Weights of a small transformer language model.
Size: 8 layers, width 832, 13 heads of 64.
Architecture: RMSNorm before each block, no biases in attention or MLP, untied embeddings.
Training: a variant of Adam for these matrices, 1267M tokens, 9667 steps.
MLP neurons of a small language model. Each row is named by its layer, matrix (down: output weights) and neuron, and shows model dimensions 0-63. Each number is 128 + 32 x the weight over its row's rms, rounded and kept within 0 to 255. A neuron's up and down rows have the sign that makes its largest values positive.
After each neuron's rows, "fires before" lists the tokens most often just after its 100 highest values on Wikipedia text that the model never trained on.

L4.down647 [130 100 160  97  91 185 143 140 114 113 147 154 159  85 156 167 154 113 127 103  79 150 152 129 124 133 114  68 107 109 129 125 139  38 151  87 139 127 137 164 133 119 133 144 101 153 102 123 134 108 124 113 166 109  75  84 128 181 126  84 167 101 191 110]
fires before: "\n"

L4.down1548 [ 93 124 127 162 155  93 185 129 142 148 112 114  65 103 137 195 115 127 156 156 145 126 185 154 104 133 166 121 109 106 127 156 123  80  68 109 153 115 127 143 147 142 130 145 118 130 121 169 157  74 139 158 142 130  93 146 100 136  79 165 121 120 135  82]
fires before: " |", ";"

L4.down1921 [115 181 179 131 142 140 146 124 177 138 127  74  75 119  79 182 117 126  83 139 112 105 175 111 156 140 162 131 130 133 110 182 110 194 115 125 160 165 179  97 164 155 179 162 145 184 117 117 105 130 101 136 123  92 130 129 154 156  82 134 124 178 148 114]
fires before: "\n", "|", "-", "|---|---|---|---|"

L4.down942 [109 156 148 109  94  99 166 125 137 138 115 144 145 103 128 128  87 174 142 137 135 100 126  93  58 172  94 102 162 130  98 135 132  49  99 123 202 171  89 108  84 126 144 123 146 113 144 151 125 140 140 155  86 159 118  90  69 150 150 176 129 119 224 141]
fires before: "\n"

L4.down2863 [109 122  55 156 149  84  69 185 100 161 160 147  94  95  92  86 122  98 172 153 106 156 106 109 140 111 120 112  82  76 105 112 146 134 108 105 162 153  89  80  81  68 107  82 107 112 131 185  81  87 149 157 146 161 119 131 167 107 165  69 104 137 189 169]
fires before: " |", ";", ":", ",", ".", "-"

L4.down1266 [108 106 167 105 118 155 126  96  99  70 118 111 195 113 142 146 152 125 147 134  40 186 161 135 142 167 133 115 153 134 144 130 166 104 116 105 154 152 143  86 119 105 157 123 182 105  88 131 197 124 126 150 130  89 102 129 107 167 138 127 118 130 161 113]
fires before: "\n", "-"

L4.down1250 [123 121 125 157 193 109 143  96 157  90 151 138 139 108 122 112 155  68 204  86 154 124 156 138  93  98 102 133 168 104 134 142 177  66 131 147  96 149 141 169  74 115 132 138 111 167 151 163 168 129 163 125 157 173 130 151 111  44 137 163 110 168 145  93]
fires before: " |", "–", ";", "-"

L4.down1550 [172 106 132 136 110 136 132 142 167 227  74 146 134  62 176 112 167 158 133 167 167 111 129 175  67 103 126 114 115 116 110 125 143  41 146 149 170 166 107 166 170 164 127 169 110 124  94 119 109  76 130 121 127 183  10 162  98 162 132 110 150 137 127 115]
fires before: " the", " a"

L4.down2906 [139 114 130 107 169 152 117 122 179  60 166  87 143 150 132 125 148  86 135 130 180 126 124 149  98  90 186 141 113 165 107  99 134 115 215 183 120 119 109 150 124 108 134 114 138 133 160 113 112 102  58 126  68 128  82 168  89  97 181 102 114 141 137 114]
fires before: "-", " as", " century", "."

L4.down194 [ 79  89 105 144  68 101  82 140 129 126 131 152 150 127 144 119 205 106 124 143 116  89 116 141 113 147 177 149 102 107 212 162  81 125  83 131 162 101 161 122 137 123 113 121 103 118  89 143 117  99 123 126 129 132 155 125 126 207  92  87 107  39 186  83]
fires before: " 0", " 1", " 3", " 2", " of"

L4.down961 [120  97 148  93 115 198 108 140 129 128 157 159  56 100 134 152 123 123  89 155 152 115 111 155 100 128  31 111  94 168 117 103 121  44 122 154  79 135  87 141 127 139  89  62 199 124 199 125  57 138 129 126  96 150 136 153  95 131 133 121 143 110 146 100]
fires before: " |", ";", "."

L4.down742 [122 135 143 121  72 142  84 170 100 137 147 153 171 164 205  85 155 146 127  96 100 154 180 147  81  93  70 118 128 130 120 108  77 155 151 105 160 103 122 142  53 177 220 160 178 140 166 112  74  84  82 184 115 169 169 124 134  98 117 156  97 102 145 227]
fires before: "\n", " |", "|"

L4.down1360 [ 80  80 130 156 127 152 143 103 134 130 127  75 153  97 116 106 114 136 110 124 123 115 161 127 100 132 126 164 106 165 141 112  93 172 191 192 119  98 153 138 132 160 138 109 167 114 149 125 161 107 103 131 174 128 110 133 170 153 166  93 114 148 161  91]
fires before: ",", ".", " and", " (", " as", " in"

L4.down883 [133 120  89 164 176  92 165 120 156 121 166 121 141 151 115 160 114 113 129 122 182 145 114 169 191 103 122 148 135 143 129 121 136 129  85 117 124 115 125  98 123  74 109  86 109 145 174 127 113 187 121 153  91 160 108 208  96 145 175 181 115  94 177 127]
fires before: "-", "\n", "="

L4.down1573 [ 74  93  79 116  92  77 127 129 179 156  86  93 104 112 116 133 159 126  79 145 185  98 198 137  94 150 112 128 170  91 130 146 116 146 106 130 124 135 127 149 109 221 114  97 119 131 127 228 123 173 131  64 180 168 157 123 156  91 123 128 112 165 120 158]
fires before: "\n"

L4.down2190 [118 124 151 120 148  91 113  83 153 130 136 100 114 118 118 102 108 122 107 132 112 126 143 119 197 104 118 151  81 162 155 104 140 169 111  82  46  87 149 121 154 148 211 140 191 179  87  56 138 132 144 128 181  97 141 120  89 149  98  76 145 126 122 165]
fires before: " |"

L4.down1977 [187 165 164 140 111 109 167 104 154 114  60 128  67 186 115  98 134 143 164 160  90 106 149 129 161 106 125 115 196 101 119 119 114  90 130 131 133 111 107 113 142 169 128 163 168  98  91  77 116 115 166 168 123 114 109 189 168 137 129 160 155 138 210 157]
fires before: "\n", " the", "="

L4.down736 [174 124 150  86 175 145 122 109 133 151 136 157 103 128 112 158  93 132 184 123 115  93 167 132 112  95  63 151 147 121 104 130 137  38 182 174  99 131 122 145 124 155 172 104 126 183 132  86 123 122 127 128 135 138 156 163  97 131 144  86 112 125 130  84]
fires before: "\n"

L4.down1774 [155 144  96 153 138 142 105  81  64 100 136 123 144 109 106  95 132 168 162 133 135 170 132 110  93 164 114 116 210 101 169 160 152  50 110 151 127  64 102 109 131  98  92 163  89 114  95 119 141 162 162  78 104 140 142 161 139 123 164  87 131 114 133 133]
fires before: "\n", ".", ",", " he", " He"

L4.down1204 [106 111 135  93  87  97 145  55 115 117 124 188  58 124 156 117 153 123 163 162 102 110 167 103 132  99  71 167 135 109 159 129 108 103 116  89 142  68 129 177 110 132 112  82 165 135 159 104 192 118 123  81 153 107 131 131 157 211 105 195 168  51 130  76]
fires before: " |", " his", "–", " the", " ("

L4.down3229 [ 97 120 169 109 131  96 144 158  74 126 131 128 118 143 168 117 133 167  99 112 147 158 139 109 121 135 164  83 152  74 174 101 156 135  94 161 158 142  81 135  80 163 125 104 154  68  93 143 131 123 132 196 102 125 142 117  92 146 157 126 157 161 163 116]
fires before: "\n", " ", " 4", " 3"

L4.down2091 [134 126 162 119 121 174 128 108 114  54 138 132 127  97 131 163 134 114 100 124  52 155 133 132 151 164 149 105 137  92  84 152 132   0 148 125 144 135 144 142  98 119 150 186 123 131 114  83 235  74 110 146 163 105  87  98 106 169 122 115 149 110 125  79]
fires before: "\n", "-"

L4.down1211 [136 101 168  95 129 134 116 115 133 112 126 169 134 183  93  63 136 134 177 166  92 150  98 103 133 122 126  55 114 151 130 144 128 138 150  99 138 112  81  83 141 144 166 117 160 155 124 129 175 165 106 113 129 134 100 111 126 160 132 163 126 133 127 198]
fires before: ",", ".", " to", " of", " the"

L4.down1202 [122  89 116 117 169  88 152  74 177 177 181 166 128 138 105 105 126 125 112  62 172 114  87 127 104 132 109  63 118 191 148 143 154  23 114  61 171 140 109 180 137 111  88 114 143 138  94 124  71 141 144  93 109 140 128 155  62 128 133 167 119 160 168 138]
fires before: "\n", "|", "-", " the", " Year"

L4.down2635 [ 53 137 100 120  85 136 119 145 130 152 100 152  87 118 148 165 189  91 114 145 127 162 167  75 106 124 152 130 161 128 147 145  82  55 154 105 174 141 192  74 177 119 131 147 147 102  86 128  89 154 129 151 133  85 135 131  44 154 170 120 151  98 120  72]
fires before: "\n", " of"

L4.down2214 [149 113 100 188 120 120 105 121 166 135 148 187 134 123 104 121 100  89 217 142 174 107 163 164 151 134 101 138 137 140 150 139 149 124 128 130 105  76  35 176 138 156 103 127 126  63 132  59 135 147 102 140 112 170 106 225 121  94 163 148 173 124  66 150]
fires before: "\n", " |", "."

L4.down1298 [178 107  53 132 121 138  79 141 129 133 148 171 168 162  76 138 124 107 201 181 143 139 154 160 134 165 129 123 164 152 116 134 134  95 141 164 119  94  85  73 143 118 143 153 159 132 132 152 120 133 208 146 129 150 149  92 163 156 149 104 121  92 145 105]
fires before: " |", ":", ".", " of", " ("

L4.down1944 [110 109  93 157 176 116 145 154 152 117 139 130  80 163 128 137 139 147 124 108 154  20  88 133 190 140 155 119 148 135  95 150 107 140 119 163 109  54  91  93 150 107 113 152 143  96 176  87 154 111 139 145 121 174 130 190 148  93 133  91 147 225  96 150]
fires before: "\n", " ", "-", " Set"

L4.down2861 [ 83  93 127 135 168 115  98 162 131 108 174 119  82 158 166 168 133 133  99  96 104  51 151  59 122 117 124 173 189 175  88 121 146 159 103 162 186 185 114 121 162 107 145  61 135 129 110 137 135 157 126 150 114 134 113 119 173 191  67 137  90 113 142 142]
fires before: "\n", " |", "=="

L4.down244 [142 141 162 200 103 137 154  68 118  71 169 154  81 151 153 136 140 151 108 107 173 140 125 126 141  70 136 112 134  78 141 143 139 134  77 100 176 119  99  88 175 144 152 142 117 140 147 161 125 149 107 113 123 133  90  67  92 132 118  87  72  83 142 179]
fires before: " 0", " 1", " 3", " 2", "\n"

L4.down99 [131 155 175 145 160 145 185 191 114 105 137 110  60 107 135 146 139  94 112 101 114 144 120 137  98 119 121 154 127  95 127  88 160 109 147 118 112 140  79  52  92  61  66 101 221 119 142 112  97 128 124 199 135 103 121 143 148 106 157  92  97 113 161  75]
fires before: ")", ",", " –", " |"

L4.down1293 [134 185  66 138 117 104  52 147 152 134 140 158 151 181 128 139 159 112 180 140  74 167 111 180 119  88 127  98 108 101 187 159 170 120 124 127  77 168 148 138 170  98 178  80 165 122 111 153 130 102 140 151 110  57  91 140 128 145  85 159 132 135  96  75]
fires before: " |", ":", "\n", "B"

L4.down1249 [140 177 135 185 121  63 118 111 106 135 110 164 126  91 106 131 164 121 154 146 189 139 118 164 115 124 147 116 116 112 137 209 115 129 131 130 121 105 108 132 123 127 122 140  70 127 113 133  99 160 108 138  99 163 138 148 120  92 188 125 154 175 105 158]
fires before: " the", " that", " it", ",", ":", " a"

L4.down1183 [102 156 113 210 160 156 116  95 163 137 164 135 112 102 155 123  89 124 111  86 135 130 178  83 136 164 115  79 191 107 192 147 107 200 106 114 143 162 138 173 137 170  74 106 113 123 141 163 159 134 206 113 157 105 135 178 130 184 145 139 120 149 100  77]
fires before: "\n", " ", " Christie"

L4.down2856 [107 137 197 117 140 125 115 130 155 121 116 143 102 124 150 103 137 142 121 148  96 104 114  61  92 145 114 161 119  68 216 140 115  94 109 124 119  82  85 147 178 123 122 136 116 116 121 115 169 184 145 170 174 140 114 183 153 170  79 144 119 110  99 114]
fires before: " 0", " 1", " 2", " as", " 4", " in"

L4.down2115 [122 179 143 147 102  92 105 147 121  66  99  95 165  96 105 131 160 102  94 110 122  81  63 121  86 141 143 110  53 104 177  98 149 201 109 117  81 132 115 149 131 130 185  98 127 132 210 142 124 157 128 172 197  66 154 130 151 142 138 144  97 113 102 129]
fires before: " |", "–", ":", ";"

L4.down1426 [132  94 101  65 107 113 150 167 109 142 106  89 119 141 137 184 129 161 179 169 165  84 148 115 124 156 172 120 100 109  98 155 118  95  48 142 113 137 143 127 137 129 144 130 106  76 100  86 105  83 162 111  94 179 108 161 131 221 133 154  86 132  66  48]
fires before: " 0", " ", "\n", " 1"

L4.down278 [149  88 147 127 161 111 115 126 144 148 133 120 215 147 143 124 141  91 182 180 120 125 166 136 152 164 156  85 129 130  91 138 146  78 131 151  45 104 134 144 135  93 158 130 158 148 122 119 146 110 176 202 141 118  89 145 156 139 183 140 148 122 152 183]
fires before: " the", " \"", " that", " he", " it"

L4.down2894 [164 118 136 151 161 158 126  96 124 128 125  92 128  78  85  90  81 171 196 113 170  86 139 100 102 151  91 148 168 178 100  94 136  94  80  96 138 172 145 133 142 161  71  57 197 125 104  23 165 113 133 171 116 116 149 147  90 104 101 114  89  94 138 124]
fires before: " |", " the", ";"

L4.down1181 [100 106 121 124 120  85 109 131 115 163 144 187 104  93  87 128 169 171  93 134 175 104 171 157 140 118 179 111 139  83 148 139 104 130  76  68 148 148 115 134 101 121 136 105 108 108  61 181 118  92 130 163 134 144 119 112 133 160 110  88  80 147 105 142]
fires before: "\n", " 0", " |", " ", " 1"

L4.down1350 [155 142 111 114 101  73 145 140 186 162 179 126  91 116 157 142 114 121 123 124  94 109 138 124  92 124 163 183 163 140 130 133 159 103 163  82 111 155 151  90  95 121 106 150 163 118 127 115 103 166 142 125  90 145 153 139 101  87 169 177 113 156  89  81]
fires before: "|", "-", "\n"

L4.down3045 [171 118 145 132 137 195 159 109 124  75 133 124 148  85 124 190 113 119 110 112  80 157 114 142 150 211 139  94 148 109 106 144 140  71 159 117 143 111 156 113  65 140 143 127 111 109 124  85 129 137 128 191 102 122 125 122 111 168 143 119 133  90 159 124]
fires before: "\n"

L4.down3206 [120 106 111 119 130  91 125 138 158 140  76 100 149  99 138 139 131 170  98  69 134 129 140  95 194 143 109 111 152 148 120 130 142 142 137 181 117 142  96 130 119 123 133 130  96 130 102 122 139 147 154 116 170  84 100 141 159 134 156 154 103 147 143  88]
fires before: "\n", " 0", ",", ".", " |"

L4.down2415 [110  97  71 165 148 115 127 132 142 130 121 115 120  55 139 157  83 190 108 153 154 136 110 137 105 147  84  95 138  98  96 125 176  79 106 135 116 181 137  84 121 198  88 159 154 146 107 122 114 151  75 160 166 167 186  44 105 178 108 106  77  69 103  67]
fires before: " 0", " 1", " W", " D", " 2"

L4.down541 [ 96 120 152 155 134 149 120 155 168 169  93  41 143 171 125 103  90 150 149 144 149 190 141 111  77  69 148 211  83  97  89 128  92 174 117 107 118 113 130 113 152 123 181  87 154 104  90 136 137 106 130 136  99 133 103 159 144 180 109  51 164 137 111  78]
fires before: " in", " by", " to", ".", ",", " at"

L4.down2455 [134 189 122 159 126 142  82  95 206 143 196 129 133 142  88 164  69  88  98 132 123 152 134 155  99 150 137  94 130 150 172  96 163  82 115 137  93 184 102 131 191  73 135 180 126 224 129 110 122 116 159  97 133 116 178 113  83  99  96  57 123 144  51 127]
fires before: " |", ":", " /", " ("

L4.down1907 [138 178  99 162 114 134 130 123 127 162  63 167 102 130 125 201 125 106 109 127 206 153 169  91 125 191 154 132 135 179 170 161 102 205  30 133  79 143 122 129 123 161 160 127 176 137 124 139 147 110 123 132 132 171  93 144 146 143 103 147  71 129 106 107]
fires before: " 0", " 1", " 2", " ("

L4.down2972 [127 167 168  87  93  98  96  91  99 160  96 170 172  86 107  90 189 188 178 144 125 129 179 149 135  78 158 162 123 117 107  64 149 103 152 130 137  97 128  87 160 128 155 146 184 122 108 143 105 125 125 126 140 166 122 117 116 118 146  97 102 132 140  75]
fires before: " of", " was", " as"

L4.down2990 [138 153 179  77  92 113  97 153  91 123  91 128 151  79 117 160 146 130 172 133 131  97 145  83 161  83  95 110 168 183 120 117 100  75 126 187 121 149 139 110 140  90 133  93 122 149 119 103 153 134 155 107 141 117  92 107 209 122 201 169 115 115 117 119]
fires before: " |", " (", "{", "0", "-", ","

L4.down2022 [117  95 100 138 150  90 129 145  99 139 124 108 165 119 110 209 108 181 114 133 189  70 136 161 170 125 113  99  63  98 150 165 161  86 155 156 157 149 133  82 167 123  86  77  58 106 130 118 138 106 149 141  78  93 137 179  97 124 109 139 134  75 149 137]
fires before: "\n"

L4.down2790 [151 127 144  98 105 170 133  89 115 143 109 143 118 143 151 135 208  72 136 153  88 153 149 116  99 125 160  89 184 191 193 129 124 100 192 179  64 124 114 179  86 140  81 116 141 162  98  67 161 100 135 144 107 142  92 189 162 102 106 141 104 142 112 117]
fires before: " |", "–", ";"

L4.down1777 [146 101 146 163  85  99 133  69  92 137 111 118 110 129 109 145 125 184 131 161 106 157 152 127 147 114 175 135 124 143 125  73 108 101 149 129 155  52  71 117 141 104 128 188  99  92  71  78  89 108 153 104 124  87 117 170 131  83 124  85 157 109  95 113]
fires before: "\n", "°", "-", " |", ";"

L4.down2176 [106 109 118 122 157  84 128 132 143 126 155 167 111  94 117 146 138 162  94 105 157 127 182 179 107 102 125  97 150 139 112 168 100 136 125 102 153 170 145 118 128 136 209  97 123 153 130 117 175 138  79 165 121 131  86 110 150 160 172 103 117 151 157 109]
fires before: "\n", ",", "."

L4.down2911 [109 149  89 129 165 141 135 125 123 111 177 123  89 156 102 109 107 121  64 144  87 114 125 110 152 135  94 135 129 163 120  85 152 150 105 128  81 101 125 100 128 164  75 102 130 140 164  58 155 147  69 156 107 108 112 133 136  85 123 121 142  69 121 127]
fires before: " |", ".", ";", "{"

L4.down987 [114 139 135 198 140 142  64 104 117 105 170 110 126 123 118 207 155 134 132 160 148 144 156 132 149 190 133 104  82  63 153 176 105 145  84 128 122 108 132 150 149 112 123  94 119  95  94 122 115 104 157 120 126 104 145 144 157 151 143 160 178  97 161 150]
fires before: " |", "–", ",", ".", "\n"

L4.down1585 [ 81 141 106 106  86 156 138 207 121 146  64 123  56 173 119 142 100 106 166 145 141  83 142 144 124 146 121  98 132 126 111 123 163 124 135 122  40  98 129 143  85  92 117 189 122 113 118 114  90 119 128 105  96 142 131  79  91 122 102 154 124 174 125 141]
fires before: "\n", " ", " election", "-", ";"

L4.down2800 [152 102  53 126 138 101 125 119 125  85 185 127 131 166 145 132 187 108 149 138 160 137 122 124  83 159 153  92 136 129 141 136 121 123  90 168  85  53  70 115 154 147 114 119 137 101 128 176 108  89 117 123 104 163 101 135 138 152 160 103 127 148 110 137]
fires before: " |", " 1", " 0", " —"

L4.down2876 [ 92 106 206 170  85 127 125 113 147 105 135 162 166  97 138 127 166 146 103 173 165 144 150 158 109 101 142 151 103 104 126 107 102 196 100 150 127 132  92 120 145 110  96 142 170 107 166 126 126 115  57 147  92 106 134 123 126  96 115 143 133 157 126  78]
fires before: " by", " in", " to", " for", " on"

L4.down1947 [145 124  67 113 151  97 124 130 149  50 109  82 106 129 187 168 123 178  85  90 103 138 150 156 120 101 121 108  75 120 126  96  79 136 142 128 118 159 123 162  58 161  98 116 202 147 127 127 123 112 176 104 132 120 136 101 164  80 140 117 123 109 142 135]
fires before: "\n", ","

L4.down213 [101 116  75 133 134  90 135 119 134 154 186 126 183 134 124 163 100  82 120  99 159 109 158  61  93 113 183 105 175  96 172 139 132 134 144 189  84  54 114 172 176 126 192 167 180 121 125 105 190 108 234 105 196 149 125 131 121 120 132  51 208 115 144 116]
fires before: " 0", " 1", " 2"

L4.down884 [163 103 150 153 122 121 153 143 147  94 130 161 150 148 145 163 144 145 131 154 123 171 163 127 143  94 105 144 129 168 135 115 167  47 188 136 152 145 102 133 112 106 119  78 122 186 156 109 140 190 134 131 124  96 146 138  80 150 133 134 121 142  92  85]
fires before: ".", " Marj", " life", " a", "–"

L4.down1113 [134 102  73 101  67 112 123 123 126 149 163 130  88 170  69 184 212 124 166 107 130  88 153 153 160 100 132 113  89 124 149 121  99 126  87 100  75  94 114 109 135  80 146  94 130  88 109  87 120 129 127 161 107 123  85 174 144 158 148 128 190 156  96 107]
fires before: " |", ",", " –", "\n", ":"

L4.down2036 [144  77 162 168 134 166 174 109 136 117  94 129 120 118 156 146 119 128 156 145 128 125 168  97  99 182 121 111  99  87 164 169 138 160 165 138 123  99 117 163 137  95 150  85 177  85  98 101 159 136 111 182 104 173 146 147  75 174 103 117  60 105 101 171]
fires before: " 0", " 1", " —", " 2"

L4.down711 [106 127 148 127 126 141 131 107 127 159 127  63 120 111 127 106 161  99 169 149 118 138  91 144 175 173 113 139 151 175 128 107 106  10 109 127 132 117 137 106  88 145 167 111 202 108  89 179 169 131 104 125 117 153 121 139 154 135 103 145 101  68 112  66]
fires before: "\n", " /", "-", " |", " Siege"

L4.down3060 [ 86 115  48 126 139 129 136  96 116 142 143 148 112 161 122 135 129 130 151 158 136 147 161 142 150 127 165 131 162  94 161 115 111 148  81 114 117 132 106  72  99 159 200  83 159  75  81 143 168 141 127 103 192 124 133 107  88 140  94 115 151 108 110 132]
fires before: "\n", " |", " ", " 0"

L4.down2924 [ 96  88  76 151  65 122 105 168  80 121 122 137  85  89 111 108 141 147 124 102 100  94 127 177 135 105 126  92  54 120 136 111 147 107  92  93 150 150 130  75  96 179 186 174 131 106  73 158 110 172 141 109 165 115 152 129 150 117  92 181 167 172 111 110]
fires before: "\n", " |", "°", " ", " 5", ";"

L4.down1308 [126 183 176 120 150 168 131  88 119  66 142  84 137 130 188 161  77 188 108 133 157 133 112 160 140 108  99 152 119 117  95 133 149  84 131 134  85 153 116 171 101 144 163  96 122 146 133 161 168 111  64 142 102 110  98 136  93 138 191  85 107 186 118 129]
fires before: "-", "\n", "|"

L4.down1897 [163 159  83 114 155  93 106 121 177 104 143  94 136 125 179 125 154 142 103  52 139 158 131 155 134 128 112 144 193  99 112 159  90 105 111  85  96 129 190 148  90  93 142 108 150 118 101 104 116 151 104 124 166  77  57 126 139 144 185 174 130 137 148 163]
fires before: "\n"

L4.down1963 [175 109 120 109 117 114 124 133 164 106 110 174 112 116 100 156 137 109 146  81 152 123 186  78 115 133 105  67 163  84 155 164 140  31  94 138 115  70 131 135  87 148 143  82 121 117  93  99  79 181 130 101 103 114  67 168  83 125 113 135 122 128 125 112]
fires before: "\n"

L4.down1446 [135  96  86 145 152 155  96  87  82 100 122 158 231 142 114 105 146 196 131 105  98 106 112 117  56  71 143 145 110 115 157 189 102 133 118 141 135 112  59 175 132 117 102 130 147 122 157 164 147 132 127 163 101 127 149 184 182 125 114 115  77 186 109 123]
fires before: " of", ".", " for", " from", ","

L4.down856 [206 127  78 156  88 168 132 134 127 160 126 153 166 103 108 124 182  99 121 176 164 153 147 122 160 150 175  79 105 135 151 112  75 119 118 126 184 130 130 133 143  82  90 109 145  96 163 135 132 107 148 168  70 114 173 147 144 121 150 114 165  79 138 119]
fires before: "\n", " ", " January"

L4.down2358 [149  72 113 170 134 172 127 129 137 119 203 174 117 157 103 171 155 135 135 178 122  65 125 164 107 215 148  92 130  90 179 156 108  69 137 153 156  97 142 181 205 174 100 149 123 129 187  79 139 108 138  99 149 119 176 130  73 144 107 158 148 155 154 161]
fires before: " the", " Ireland"

L4.down1162 [125 119 158 108 115 136 129 157 169 166 173 135 146 163 134 158 142  60 158  88 168 125 153 118  73 125 121 111 127 122 179 111 156 164 133  89  90 109 117 115  85  84 121 155 181 156 126 108 130 202 149 125 117 129  92 172 127 150  72 156 137 163 127 153]
fires before: " 0", "s", "==", " 1", " 4"

L4.down2302 [104 133 150 137  83 113 143  36 168 136 183 130 101 114 178 125 123 120 114  97 163 111 160  79  64 154 180 119 132  96 149 170 158  75 110 123 114 134 144 113 112 151  90 173  80 101 149  97  73  96 143 158  92 100 130 101 116  57 101 115 154 138  70 119]
fires before: " the", " a", " his"

L4.down2031 [196 136 142  78 151 217 105 154 154 152 108  90 123 105  83 170  66 101 132 200 115 122 143 169 130  95 147 118  70 103 123 190 187 154 141  90 105 103 189 142 155  77 119  67 142 178 207 127 105 103  80 147 122 165 114 120 160 102 104 167  89 105 130 119]
fires before: "|", "|---|---|---|---|"

L4.down2742 [148 157 116 147  92 119 150 107 106 125 116 130 148 128 102 209 105 122 136 121 132 124 127 145 150 173 150 124  83 106 125 173 123 121 133 166 162 117 137 161 160 187  86 144  85 120 112 103 147 136 149 109 119 151 133 143  92 182 106 150 122 147 134 172]
fires before: " the", " which", " his", " these"

L4.down2427 [178 127 121 143 151  98 141 170  65 108 100 168  91 125 131 129  88 128 140 157 108 142 156 154 169 136 124 152 112 147 141 197 110 102 112 102 177 161 150 117 173 128 150 140 144 179 179 146 111 127  89 184  97 122 130 112 142 136 120 141 119 192 143  93]
fires before: "\n", " |", " the"

L4.down746 [121 125 182 105 155 152 130 144 129 134 124 157  74 136 179 188 174  76 109 137 150  97  98 105 142 141 177 120 133 108 115 109  63 170  93  95 141 102  54 159 176 128 109 125  70 115 125 129 137 156  77 147 158 114 101 126 112 170 163  95 133 113 114 126]
fires before: " of", " in", " the"

L4.down872 [ 72  96 205 114 128 124 152 136 118 123 115 137 113  89 137 111 165 180 123  99 124 137 139 108 110 139 159  77 166  93 137  71 149  39  78 144 185 136  44 110 107 125 126 127 124 171 120 139 155 120 150 177 128 120 170 173 143 146 128 124  61 110 119 123]
fires before: "\n", " ", " reversed", " 4"

L4.down454 [122 172 111 147 108 140 115 123 105 120 123 171 152 158 151  75 116 151  95 110 121 119 139 148 156 115 137 116 124 195 143 153 142 133 104  83 161 108 148 139 166 127 115 144 116  98 157  86  69 148 150  56 128 113 167 127 166 169 130  84 107  50 149 172]
fires before: " 0", " 1", "\n", " —"